config = dict(
    num_hidden_layers=19,
    hidden_size=384,
    num_attention_heads=6,
    num_key_value_heads=6,
    head_dim=64,
    intermediate_size=1536,
    vocab_size=4096,
    hidden_act='gelu',
    norm='layernorm',
    norm_place='pre',
    norm_eps=1e-05,
    positions='learned',
    qk_norm=True,
    attn_scale=0.195,
    bias='none',
    tie_word_embeddings=True,
    parallel_block=False,
    init='normal',
    init_std_qkv=0.0229,
    init_std_o=0.00372,
    init_std_up=0.0229,
    init_std_down=0.00372,
    init_out_by_depth=True,
    optimizer='adamw',
    learning_rate=0.00125,
    beta1=0.9,
    beta2=0.99,
    weight_decay=0.098,
    lr_head=0.00587,
    max_grad_norm=2.0,
    warmup_steps=284,
    schedule='wsd',
    decay_fraction=0.56,
    decay_shape='pow',
    final_lr_fraction=0.0,
    batch_tokens=32768,
    max_seq_len=2048,
    doc_mask=False,
    train_tokens=358000000,
    max_steps=10926,
    dataset='wikipedia_en',
)
MLP neurons of a small language model. Each row is named by its layer, matrix (up: input weights) and neuron, and shows model dimensions 288-351. Each number is 50 + 15 x the weight over its row's rms, rounded and kept within 0 to 99.
A block is one neuron, or neurons of one layer that tend to fire together. After each block is what it responds to, as a language model described it from the Wikipedia text at the highest values.

L6.up1285:44 47 51 84 40 68 62 61 47 36 70 50 69 38 22 69 26 43 59 41 48 74 42 43 73 45 56 80 55 41 48 57 64 27 47 37 46 77 45 86 51 49 60 65 73 61 64 53 17 49 53 55 71 40 42 39 57 40 25 56 38 58 56 42
Letter v and -ers pieces. Word pieces containing v, mostly a lone word-initial v (vent, vase, vacation, vessels), plus -ers endings (brothers, flowers, Members).

L6.up255:64 53 28 73 41 50 63 49 66 51 77 36 65 45 59 42 04 30 58 52 60 71 53 76 28 58 50 45 52 37 30 49 52 58 68 45 59 55 67 65 71 45 31 32 33 36 58 48 72 58 56 48 51 36 41 46 46 36 39 65 38 47 47 55
Word-initial W/H letter. Single-letter W or H tokens (sometimes lowercase) that begin a longer word, mostly capitalized names, places and call signs, such as Waterford, Wellington, WEVD, hardware.

L2.up173:68 79 49 42 25 43 44 27 54 45 44 19 25 32 67 34 56 65 83 41 63 45 59 32 62 47 57 61 61 32 43 68 43 39 19 56 78 23 62 55 67 29 39 61 49 48 33 40 67 71 60 39 35 49 51 72 56 25 32 77 49 51 29 57
L2.up629:67 45 49 75 54 33 64 39 52 59 62 49 45 36 38 68 72 68 64 32 40 49 30 53 68 59 65 49 76 79 31 67 64 45 45 53 67 40 37 61 46 53 71 35 49 54 55 54 51 66 37 37 39 48 51 72 34 23 38 72 78 50 49 53
L2.up671:39 51 36 43 74 48 76 43 67 48 31 44 54 34 76 52 51 42 45 32 50 46 63 23 13 32 54 77 86 76 42 61 63 63 71 47 66 40 49 66 33 38 68 44 59 54 21 38 49 57 52 39 26 37 48 69 79 54 43 47 56 57 57 62
L2.up980:29 58 21 61 52 69 78 71 29 21 69 50 23 44 53 67 21 53 65 40 36 53 44 48 09 58 69 47 67 47 36 76 48 76 31 45 70 51 42 51 43 51 80 54 68 51 69 47 43 55 38 33 46 35 42 74 31 56 28 61 56 35 37 68
Rail/transport compound starts. Word starts or modifiers that open a compound, mostly in railway and transport text (Rail-road, pass-enger, track-age, railway line); weaker: Total, broad-cast, high, former.

L6.up288:35 39 45 34 50 43 65 66 44 64 54 61 83 53 27 53 50 16 37 11 50 30 43 91 56 28 27 46 73 32 35 38 51 88 18 46 53 48 49 70 65 41 54 29 30 43 43 45 33 94 19 42 36 55 71 39 40 38 43 48 66 67 55 28
Final list conjunctions. Coordinating words and separators (and, or, but, commas, semicolons) that introduce the last item of a list or a clause, often after a comma, such as "performance testing, and security testing".

L2.up301:28 59 56 47 55 41 37 83 23 36 55 50 58 77 50 56 41 44 40 49 40 42 47 53 67 48 30 77 59 36 49 50 51 42 64 49 36 71 24 80 58 43 21 56 66 78 30 34 25 47 63 42 45 47 68 46 19 28 08 57 45 52 59 39
L2.up564:28 63 68 74 55 48 43 42 48 38 43 36 54 55 63 80 52 60 36 43 61 76 45 44 49 50 54 41 71 68 51 64 26 72 67 37 43 37 36 49 73 35 51 80 69 40 31 38 41 49 44 58 66 15 48 52 41 58 30 54 72 39 56 47
L2.up806:34 58 39 61 34 31 56 72 41 18 70 67 51 40 60 70 53 46 49 63 75 94 66 49 63 24 44 50 63 38 44 39 46 35 51 47 50 38 30 40 59 65 25 65 69 52 41 49 33 64 22 60 45 53 42 73 40 47 54 64 78 62 55 61
L2.up891:43 29 77 36 33 51 60 50 51 32 42 67 59 55 48 37 65 16 60 36 36 44 47 33 60 66 42 77 83 58 29 43 27 36 53 51 19 53 41 67 46 57 59 44 51 81 39 54 17 48 54 50 65 34 51 37 43 42 13 55 54 84 67 34
Agent suffixes; museum/music. Word-final suffixes -ers, -ors, -ist (leaders, traitors, authors, sociolinguist), plus the Mus- piece of Museum, Music and musical.

L4.up630:48 39 52 55 46 50 51 69 50 59 59 67 39 75 20 71 50 60 54 46 73 27 54 62 49 51 21 25 44 41 43 51 14 90 55 57 56 34 66 63 79 44 55 52 42 31 41 32 55 90 27 53 50 62 38 68 40 59 55 67 59 48 38 54
L4.up649:38 57 56 82 71 49 52 75 45 50 51 53 41 44 40 61 74 40 65 44 72 48 54 40 63 61 52 84 54 47 34 68 36 47 77 14 40 55 42 52 62 64 73 41 49 53 51 48 39 49 45 41 77 72 29 66 64 44 54 62 52 47 40 50
L4.up1287:38 63 65 20 36 42 41 62 80 41 49 71 53 43 65 59 48 47 48 53 59 51 48 46 54 47 19 34 47 41 32 55 50 41 60 46 59 40 47 60 40 56 32 58 36 74 57 56 45 51 57 55 15 77 32 73 56 34 22 46 71 76 56 46
L4.up1480:15 57 64 51 82 46 56 65 25 25 54 85 54 52 55 74 50 41 71 47 57 60 51 53 63 57 00 53 40 55 32 65 23 52 64 60 41 52 57 79 48 48 49 39 49 40 28 17 53 58 31 52 62 63 57 78 37 51 50 52 44 44 79 48
Institution head nouns. Head nouns naming organizations or institutions within proper names, such as Air Force, Police Department, Montana State University, Ministry, Party.

L2.up324:56 27 38 40 78 38 29 66 81 41 37 41 69 22 20 44 41 41 60 48 81 60 40 67 51 60 21 39 56 66 31 73 50 77 69 16 53 17 57 66 67 56 65 09 53 39 50 36 69 45 28 22 59 52 52 67 47 39 43 53 93 27 56 21
L2.up521:54 26 74 52 62 31 47 63 70 43 56 49 55 44 47 59 16 26 59 40 91 40 58 56 50 48 36 32 65 62 45 71 51 60 62 04 58 56 49 49 37 68 50 34 65 63 28 40 43 74 41 51 27 66 71 80 40 31 44 50 37 47 36 42
L2.up776:81 77 58 70 66 46 33 37 89 68 44 51 26 56 45 62 35 47 58 42 70 46 45 63 42 45 53 45 72 52 42 57 72 78 39 24 56 46 39 39 46 52 37 48 42 55 80 54 62 58 24 58 40 48 68 70 67 35 47 54 34 39 43 08
L2.up1495:44 59 60 64 66 58 49 55 39 39 62 62 24 57 60 64 35 41 43 43 56 59 59 40 59 70 65 44 68 48 43 81 54 53 45 27 42 22 60 56 42 38 61 37 42 34 46 58 29 45 19 27 39 61 42 78 41 33 52 62 72 22 47 15
Hedging modals and frequency adverbs. Modal verbs and frequency adverbs placed before a main verb in descriptive or encyclopedic prose (often, usually, can, may, should), plus some after-verb connectors like than and since.

L6.up343:43 58 22 29 73 45 60 41 41 02 52 56 28 48 51 48 14 53 60 50 68 35 51 74 70 38 26 43 47 50 38 52 43 42 50 11 47 45 57 64 64 75 35 43 43 59 73 33 42 72 18 35 38 34 60 56 40 68 50 68 54 47 55 36
Subject-verb slot; name starts. Tokens just before a main verb, such as they, can, must in expository sentences, plus first capital letters of proper names (J in Jimmy, H in Hindi).

L4.up403:43 50 36 55 48 47 41 51 45 45 59 52 70 69 47 20 62 52 56 44 56 43 68 87 52 65 25 52 69 55 40 41 40 72 65 30 55 52 57 49 65 28 34 61 32 46 63 45 43 53 55 39 66 37 55 49 48 44 43 61 54 55 74 44
L4.up414:34 44 35 67 39 36 59 54 32 44 60 79 66 44 54 43 44 65 34 35 41 62 41 78 37 19 35 64 72 43 32 32 57 50 45 60 50 48 19 68 45 44 32 61 40 47 47 47 21 58 64 58 42 52 71 58 47 64 29 74 32 54 52 58
L4.up1324:49 36 51 33 27 53 33 56 33 28 56 33 77 44 32 35 50 60 71 49 76 50 43 71 48 56 16 66 42 27 31 47 43 78 60 46 61 54 48 68 56 52 56 31 50 60 45 10 44 49 48 38 66 51 86 23 31 30 48 69 54 72 35 39
L4.up1384:19 39 31 60 35 42 54 77 65 35 60 75 38 55 27 49 72 55 55 64 70 28 57 62 42 66 34 53 56 56 31 71 55 55 64 45 26 59 43 55 90 70 56 54 38 46 56 38 55 41 50 45 33 53 74 38 35 33 52 77 21 62 53 40
Person subject pronouns. Sentence-initial or clause-initial he, she, who and his referring to a person in biographies, usually before was/is/had, e.g. "He was arrested", "who also performs".

L4.up1:59 55 52 37 44 63 50 37 71 47 32 49 56 47 24 30 47 29 73 49 43 61 40 46 68 45 76 50 62 72 47 80 39 59 27 57 68 32 32 45 73 40 67 12 51 59 48 51 74 53 37 44 39 54 51 60 33 33 28 57 71 43 45 30
L4.up655:27 37 59 74 47 38 55 48 47 72 65 48 43 59 43 44 51 45 45 45 51 61 57 48 43 64 36 54 65 26 33 50 37 91 28 48 54 33 28 69 39 45 50 40 33 64 40 62 62 93 47 37 45 38 45 53 57 27 08 76 60 65 61 55
L4.up1001:45 31 62 34 43 65 55 25 77 61 52 66 36 63 07 30 47 63 42 49 69 65 54 57 58 62 39 71 65 50 40 51 22 86 69 30 57 22 33 54 52 55 68 40 52 47 54 75 59 51 37 40 41 51 48 45 38 40 44 69 59 60 43 30
L4.up1400:37 26 53 46 42 41 42 36 57 50 43 60 24 72 32 24 49 54 40 58 57 67 67 26 71 51 52 53 65 45 49 68 33 94 53 45 56 58 42 46 81 28 63 65 49 61 50 60 52 50 55 53 49 41 35 44 43 33 29 54 68 59 60 49
Census "under" and -ers endings. Mainly "under" in census boilerplate like "children under the age of 18"; also word-final suffix pieces such as -ers (engineers, meters, Players), -able.

L2.up113:65 40 62 80 30 38 73 77 39 61 58 34 53 57 60 79 63 61 66 53 48 36 32 33 72 26 65 83 62 61 50 30 64 38 62 43 45 47 45 66 69 45 61 63 53 30 27 72 28 42 79 56 69 46 43 63 36 50 34 70 60 41 44 66
L2.up185:20 50 45 70 35 48 37 77 36 45 68 69 55 45 36 56 18 37 41 21 37 39 56 41 44 69 14 72 68 46 48 59 57 27 64 39 48 55 38 70 17 38 26 55 34 77 67 58 54 45 56 19 61 35 48 58 41 38 47 65 49 49 77 53
L2.up988:31 36 60 74 42 26 51 93 29 29 50 72 54 57 45 33 55 75 46 35 46 62 35 47 50 60 41 55 60 25 44 58 70 29 78 43 51 62 67 73 38 43 89 28 44 36 65 46 26 48 59 19 76 32 80 53 36 44 38 72 86 61 56 73
L2.up1077:21 33 45 38 51 76 39 61 33 46 55 64 55 39 30 42 63 41 47 54 56 60 50 65 75 73 27 32 67 45 34 60 63 55 49 17 41 54 61 85 50 85 63 27 55 39 33 53 54 67 50 26 35 49 80 32 58 52 57 78 63 71 64 57
Coordinators and word-final endings. Fires on the conjunctions "and"/"or" joining list items or headings, like "Transfers and loans", and on word-final pieces "et", "or", "ave" (Set, Sándor, Dave).

L2.up182:56 74 36 51 60 44 44 53 51 40 50 50 80 27 45 51 42 62 66 26 33 67 71 44 51 63 33 56 69 61 42 39 17 54 72 60 58 48 45 63 84 60 50 73 56 38 45 31 59 63 44 56 49 26 32 54 31 52 25 67 61 54 52 70
L2.up702:72 62 40 54 57 42 48 46 57 54 63 40 44 75 46 61 24 61 49 43 45 95 83 77 52 29 45 29 52 63 51 58 58 31 69 69 27 62 64 68 82 59 52 58 46 61 27 44 57 39 35 32 61 39 30 41 59 48 55 49 59 34 58 73
L2.up743:71 55 54 62 52 48 43 46 51 47 57 52 43 71 32 39 16 34 46 34 45 25 50 41 30 30 43 70 66 49 36 29 34 60 65 52 39 51 47 54 71 50 35 43 40 39 45 55 55 69 54 30 51 51 29 38 30 48 38 73 47 59 33 93
L2.up1443:67 49 52 78 25 45 54 54 56 58 41 52 40 64 55 49 60 51 67 62 40 66 72 68 48 71 50 55 74 56 48 50 22 38 75 42 50 57 50 70 57 68 78 42 55 36 40 51 75 50 37 29 41 52 63 39 45 33 45 39 19 40 55 52
Letter H token. Standalone h/H tokens, either starting a split word or mid-word in proper names, often in tables: Eind-h-oven, West H-am, Del-h-i, h-url.

L6.up141:29 62 48 43 60 37 58 48 58 59 51 69 33 38 35 48 68 46 56 36 47 39 76 46 65 58 26 35 57 52 33 49 34 44 10 48 58 46 51 67 38 29 45 47 41 59 61 66 74 85 30 12 53 54 33 49 26 72 00 66 59 26 70 36
Templated stats boilerplate. Fixed words in formulaic Wikipedia data text, such as census race and age breakdowns, election tables and infoboxes ("from two or more races", "Democratic hold", "UTC").

L4.up272:69 44 59 56 50 42 50 50 43 56 49 26 59 46 53 74 58 14 64 53 35 80 72 44 63 70 62 49 65 45 36 53 40 38 41 21 62 61 21 53 19 51 72 26 35 66 60 51 55 59 51 54 34 64 37 44 59 21 36 55 58 52 44 70
L4.up309:75 23 75 68 61 42 41 48 68 55 54 70 48 42 27 62 67 50 41 20 43 72 80 36 51 51 36 31 66 35 49 54 30 60 42 08 67 56 54 48 34 27 57 50 63 60 44 59 49 67 45 50 37 59 46 56 70 43 37 60 74 41 68 42
L4.up1100:56 60 53 35 63 50 71 23 59 50 54 32 34 79 30 59 65 60 55 54 47 51 80 48 56 54 58 45 61 51 46 50 48 36 37 39 33 49 31 45 42 48 27 38 40 49 60 67 55 53 28 36 23 71 35 97 44 58 32 59 66 42 50 55
L4.up1251:44 18 52 37 58 30 71 34 52 63 54 40 43 58 61 70 57 40 47 60 45 53 40 30 62 34 57 62 55 50 41 19 46 48 23 29 49 64 26 66 47 32 60 34 27 59 47 54 68 79 52 49 31 58 35 52 71 30 17 74 60 55 67 45
Census and demographic boilerplate. Tokens inside formulaic census or demographics prose in place articles, such as "cens" in census, "hold" in household, "made", "there", "According"; also "not" starting notes/notable.

L4.up396:64 58 29 96 42 48 70 58 60 55 85 60 28 61 42 34 09 48 50 31 38 44 44 77 45 57 30 49 54 34 37 29 40 58 50 31 44 51 34 70 42 42 62 47 52 53 52 47 38 55 62 43 48 35 53 46 69 51 29 54 29 79 40 49
L4.up500:59 57 74 66 77 60 48 56 73 35 84 52 46 57 68 39 49 34 62 53 50 54 65 41 52 29 65 62 49 54 50 39 33 34 56 59 40 40 43 32 60 55 50 35 67 51 44 43 40 64 28 32 54 60 34 62 32 40 54 61 51 33 34 69
L4.up813:45 55 36 75 33 33 67 61 65 66 56 50 44 26 50 33 17 65 45 51 67 60 52 46 40 65 31 39 54 53 37 60 41 59 64 40 47 49 55 71 67 76 29 63 47 54 55 55 41 49 52 46 46 28 42 53 60 60 42 61 62 82 30 42
L4.up981:72 59 35 60 42 63 64 36 52 58 77 54 44 46 34 44 28 53 44 48 58 43 63 59 44 57 50 61 88 69 36 38 19 50 55 47 35 52 86 60 55 51 52 46 41 50 54 47 32 45 34 35 60 61 64 54 55 43 44 51 41 40 44 53
Single-letter H/W pieces. Lone h, H, w or W word-piece tokens that start or split a word, mainly in names and lists, as in Hare, Rwanda, Ashwini, wounds.

L6.up701:36 46 58 50 38 39 24 68 61 65 31 47 21 43 39 50 56 41 54 37 71 31 65 47 50 79 42 63 51 26 33 78 55 60 78 24 70 62 42 49 83 75 61 34 50 48 63 41 51 49 33 43 55 61 22 93 34 36 48 42 59 37 74 50
Capital abbreviations, country codes. Short all-caps pieces ending an abbreviation, often a country or table code: US in "US title", RA in BRA/FRA, D in W D L columns.

L2.up408:39 66 42 20 49 71 58 55 73 45 48 72 50 47 33 34 50 45 65 43 50 33 52 47 38 63 42 43 47 32 42 55 53 99 30 46 66 66 54 47 46 53 32 49 29 31 36 47 50 67 49 39 36 47 45 46 59 48 40 50 29 70 62 64
L2.up507:50 63 44 60 43 56 45 28 52 65 65 59 29 46 43 49 60 07 25 33 70 59 70 86 41 78 51 41 56 21 31 45 57 85 31 24 53 73 44 51 36 49 60 56 47 43 48 64 49 60 46 42 32 34 50 48 47 57 41 33 35 76 68 58
L2.up1028:48 50 43 52 58 64 51 46 42 69 43 88 45 56 53 52 53 12 56 34 70 52 40 65 49 63 58 31 50 71 42 52 36 88 53 36 68 71 51 66 32 54 72 58 40 39 72 37 34 64 57 22 30 41 57 55 54 50 28 44 24 54 66 51
L2.up1095:35 53 38 39 58 39 45 52 57 35 35 44 51 35 49 48 20 50 59 50 53 38 58 68 24 42 42 58 63 46 43 66 33 84 31 41 62 64 42 57 31 53 64 59 41 45 64 50 41 68 38 28 45 38 84 22 48 46 30 67 38 63 45 39
Military organization names. Words inside names of armed forces, wars and official bodies, such as Air in Royal Naval Air Service, Army, Civil War, military; weaker on World Cup and ordinals like 46th.

L4.up468:59 44 63 43 58 49 54 44 57 30 34 86 47 62 28 33 65 83 51 47 63 66 36 58 48 69 57 57 78 29 29 78 28 69 35 41 46 32 29 54 39 53 85 36 50 59 61 71 45 64 31 48 59 58 74 89 41 44 51 66 46 38 83 51
L4.up728:32 28 54 32 35 41 62 20 65 29 31 58 51 55 50 50 58 74 57 49 35 51 48 48 47 84 51 65 52 58 44 47 32 58 57 66 46 35 45 66 64 57 65 28 39 58 51 40 53 56 30 46 34 42 58 49 49 46 31 66 35 63 55 47
L4.up1413:51 61 38 33 37 61 84 32 59 55 78 63 62 46 52 35 39 39 49 59 64 43 59 62 70 52 49 44 60 54 22 43 80 78 48 44 81 37 25 63 41 34 56 29 26 53 41 67 69 48 38 45 32 61 48 57 63 33 29 59 39 76 53 34
L4.up1423:62 36 89 80 46 16 52 32 45 33 63 46 51 42 38 51 38 55 52 30 47 49 43 76 55 43 46 58 54 34 40 59 44 52 44 64 60 43 32 61 58 54 43 22 48 62 63 51 65 59 29 40 30 58 43 72 73 18 35 65 56 54 70 45
Noun-phrase quantifiers and modifiers. Words opening a noun phrase before its head, chiefly most (most cited, most famous), more in "two or more races", and "and" in census counts.

L6.up1166:33 64 24 65 37 43 67 45 54 60 40 55 31 46 63 40 29 19 53 60 69 78 54 58 35 64 67 31 50 31 39 56 28 76 38 36 63 36 39 45 54 62 77 60 60 41 70 32 70 47 45 47 35 41 62 59 54 35 44 36 59 36 38 67
Transport-context word starts. Word-initial pieces and words such as ship, serv, w, spe, h in texts on ships, aircraft, railways and roads, e.g. ship, serv(ice), spe(ed).

L4.up25:20 31 37 50 43 61 90 40 42 51 41 73 37 58 53 26 55 54 36 18 43 43 55 49 36 61 30 66 70 72 43 59 78 46 45 45 73 62 56 64 33 59 36 59 21 59 62 10 43 63 78 39 63 09 54 48 50 66 31 47 36 41 75 43
L4.up621:38 42 39 95 33 47 56 47 38 29 36 49 46 55 62 37 60 27 39 59 53 32 38 58 05 51 50 47 54 40 39 35 44 62 78 43 61 44 50 82 43 44 46 44 42 54 58 24 26 55 70 47 30 51 58 54 72 28 46 68 67 42 71 41
L4.up1013:29 40 38 53 64 44 72 44 49 58 54 60 47 57 69 45 45 64 74 53 57 56 50 60 13 40 56 62 70 68 43 31 69 48 49 41 65 50 42 56 42 35 55 61 39 56 67 40 68 61 52 43 33 30 54 66 82 43 25 69 46 43 48 41
L4.up1313:12 28 57 47 47 41 56 55 51 21 21 65 48 28 67 44 57 50 67 37 46 31 43 80 32 60 55 71 66 58 53 07 69 47 51 34 65 52 59 60 53 68 62 42 47 51 69 19 43 72 43 42 73 44 56 44 53 50 43 74 72 39 59 20
Name-fragment word pieces. Opening or middle word pieces of capitalized names and titles in lists and tables, especially En (Ensemble, Energie, Entre), plus id, iz (Trinidad, Horizons).

L2.up338:51 44 65 46 35 57 47 50 58 35 59 45 71 46 46 39 58 38 66 50 44 39 61 40 75 74 49 55 60 41 35 55 44 82 23 46 75 37 55 49 20 35 49 53 36 60 64 44 65 43 31 32 09 49 51 32 56 21 20 70 69 43 40 49
L2.up1222:63 43 46 46 58 65 74 56 67 63 24 49 42 46 46 56 65 46 55 43 46 58 61 52 62 54 62 35 60 55 41 62 40 47 40 21 73 48 15 46 30 31 67 27 26 62 56 57 64 59 49 37 28 67 38 55 54 25 40 44 56 41 58 41
L2.up1239:54 40 36 37 45 38 67 33 65 50 37 35 53 18 57 59 36 66 55 56 45 44 57 71 44 50 41 72 53 60 46 51 46 54 34 44 54 72 23 57 37 52 62 39 46 72 68 45 62 77 52 29 20 56 38 46 68 55 40 52 34 70 54 56
L2.up1473:33 28 22 52 34 57 73 45 64 43 32 51 45 59 74 74 31 41 52 39 37 35 42 51 41 56 48 44 65 60 40 60 75 93 24 26 48 66 39 55 09 65 57 52 51 69 62 65 75 75 37 42 43 33 33 48 49 56 43 61 63 41 47 64
Formulaic phrase prepositions. Prepositions and word starts inside stock Wikipedia phrases, mostly "with" and "into": "living with them", "divided into", "As of the census", "addi(tion)", "use".

L4.up1058:72 69 47 41 57 40 52 27 52 53 31 34 32 65 50 48 49 48 56 34 70 58 61 45 49 41 52 33 70 48 47 59 27 73 25 50 51 52 54 35 60 45 62 44 54 51 72 58 48 64 14 26 38 71 48 67 25 51 59 52 61 46 55 34
L4.up1171:61 52 54 29 78 61 45 57 58 44 52 41 29 48 19 50 51 52 46 49 62 56 68 50 64 42 58 34 58 75 31 52 59 59 47 32 29 51 46 44 28 52 42 36 55 59 40 41 41 41 30 26 56 50 58 72 42 38 51 50 83 65 49 36
L4.up1356:55 57 63 45 71 51 49 61 47 40 38 53 39 56 47 52 44 44 60 45 78 55 69 46 79 51 65 34 77 57 47 79 44 53 35 18 40 27 74 43 41 54 69 33 56 41 62 47 37 43 25 31 44 80 54 71 37 35 48 48 86 40 58 20
L4.up1463:55 37 67 52 70 41 57 52 46 44 27 46 30 51 46 54 68 47 70 45 44 38 41 59 62 44 61 47 53 63 41 75 72 36 54 30 49 28 30 56 50 21 81 22 49 40 43 64 49 31 12 58 30 51 46 54 47 46 62 50 57 63 77 36
Clause and sentence openers. Words beginning a new clause about a just-described thing in encyclopedic text, mainly relative which/that and sentence-initial It/This, with scattered word pieces like design.

L4.up60:43 53 42 60 50 78 65 67 52 42 28 54 24 39 57 94 51 38 64 55 41 55 47 51 58 69 41 53 68 63 33 90 55 64 32 53 58 28 55 50 42 27 27 43 51 50 52 57 58 48 47 34 15 59 46 80 49 51 38 46 45 47 50 63
L4.up660:55 76 39 65 75 50 61 39 72 59 48 50 65 70 42 66 58 49 43 28 57 52 26 43 69 45 57 68 83 72 35 35 62 78 45 10 72 30 39 40 39 72 59 43 54 49 48 62 45 57 70 47 51 56 44 86 54 18 30 76 67 42 45 54
L4.up945:67 68 63 32 52 54 71 32 25 59 15 46 54 49 65 47 78 45 31 31 71 47 64 47 48 79 53 46 94 41 44 47 56 86 40 43 51 45 57 57 60 44 69 57 73 57 64 42 60 78 54 47 25 37 58 44 43 34 43 54 53 31 25 55
L4.up1429:58 47 41 66 50 63 63 66 80 61 43 18 36 58 52 55 30 44 55 38 43 25 57 54 22 78 60 52 76 43 40 52 61 95 22 47 72 54 48 45 36 20 40 44 66 54 38 58 52 67 37 38 32 54 68 73 51 53 52 37 47 32 38 58
Roads, routes and waterways. Word pieces completing road, route or waterway terms like Route, Railroad, street, upstream, Creek in place descriptions; weaker on scattered fragments like ou.

L6.up689:87 64 66 36 67 43 54 60 51 72 61 57 50 57 48 44 48 53 68 45 14 52 61 33 77 55 52 43 52 55 40 55 37 57 43 39 76 71 62 83 54 70 81 46 47 40 42 54 82 63 35 57 27 63 54 97 53 69 52 74 34 67 40 44
Proper-name completions. Final word pieces and "of" inside multiword organization, railway and place names, such as Rail-way, Transport-ation, Administr-ation, and "Museum of".

L2.up579:37 87 28 54 40 25 24 45 50 50 32 63 58 42 59 61 58 25 63 54 52 39 55 53 69 39 23 41 57 55 44 48 49 47 23 51 72 59 49 71 62 59 33 53 52 67 59 69 58 58 49 22 44 58 33 48 27 01 25 71 38 84 81 62
L2.up1141:37 63 34 47 37 46 58 58 52 50 35 46 56 32 54 40 34 55 66 48 70 19 48 57 68 26 43 38 46 34 41 45 46 39 53 38 14 57 27 58 46 54 61 11 50 45 75 27 16 42 55 36 41 49 42 66 25 50 49 53 48 66 65 38
L2.up1169:34 58 61 41 45 31 40 79 49 28 53 60 49 37 13 55 72 28 68 45 55 31 32 43 85 63 25 56 72 58 40 74 43 82 42 55 49 44 70 45 55 57 72 35 36 33 55 40 23 64 40 56 53 37 59 44 16 48 45 86 93 49 69 32
L2.up1296:30 61 49 50 32 15 63 68 65 23 76 57 66 14 49 71 46 32 64 39 74 31 45 73 25 63 33 50 59 48 34 38 44 56 34 32 49 50 32 70 68 72 42 38 51 61 52 54 49 70 42 41 17 22 31 65 43 34 27 55 44 57 50 65
Table cells, accented name letters. Fragments inside pipe-delimited sports tables, such as States in United States, country codes like CH-I, and numbers like 23; also accented vowels mid-name (Sebastián, César, López).

L6.up73:37 54 55 79 50 78 56 66 31 55 52 39 50 54 57 54 27 48 44 20 38 54 35 73 32 66 35 64 68 69 30 46 57 43 64 53 42 37 40 73 69 38 30 32 26 45 44 30 27 73 38 63 45 44 54 73 54 56 23 52 71 26 70 40
Creative-work and performance nouns. Nouns and modifiers for works, releases or performances in music, film, TV and sport text, such as series, debut, second single, roles, performed, plus table-cell separators in filmographies.

L6.up318:59 45 44 52 51 56 77 48 57 33 56 57 40 33 49 68 47 15 70 35 35 53 62 66 67 72 50 62 79 64 41 51 51 51 44 48 58 44 29 63 37 36 86 13 42 50 61 69 59 47 28 12 33 49 30 49 62 42 27 34 75 51 41 69
Possessive determiners before nouns. Determiners, mostly possessive his, her, their (sometimes a or an), starting a noun phrase in biography or plot text, e.g. "her age", "his return"; rarely word-initial fragments like aw, sl.

L4.up793:30 60 52 54 48 36 46 64 59 43 57 51 52 58 51 72 52 53 46 33 54 46 47 46 61 29 32 77 34 60 53 58 58 57 44 48 69 69 39 73 75 48 40 41 54 64 28 39 59 61 38 48 69 24 49 52 18 41 02 64 42 32 39 56
L4.up816:44 59 47 49 64 26 68 57 50 44 58 67 42 54 70 54 35 52 40 46 52 61 71 38 60 41 40 73 54 80 39 28 39 65 87 40 49 60 43 61 73 52 60 49 45 54 50 35 42 51 82 50 41 34 60 62 56 34 38 72 36 66 54 39
L4.up967:41 33 53 69 52 25 58 62 48 12 61 46 56 68 67 82 60 57 71 30 53 50 62 45 31 40 29 71 51 72 42 43 38 48 45 52 36 50 32 65 71 55 64 38 39 55 47 42 38 88 35 58 62 32 48 48 35 37 12 80 46 42 32 66
L4.up1514:24 53 43 68 58 22 46 59 29 28 30 48 67 36 57 54 51 52 63 46 68 61 63 60 35 36 28 71 64 69 41 36 67 51 45 63 70 59 38 63 56 84 57 46 53 62 33 17 32 54 71 44 70 44 50 62 44 24 22 73 56 50 40 46
Media production credit words. Credit words in film, TV and music entries such as produced, production, directed, television, mostly before "by" or "company:"; also word pieces fil and air.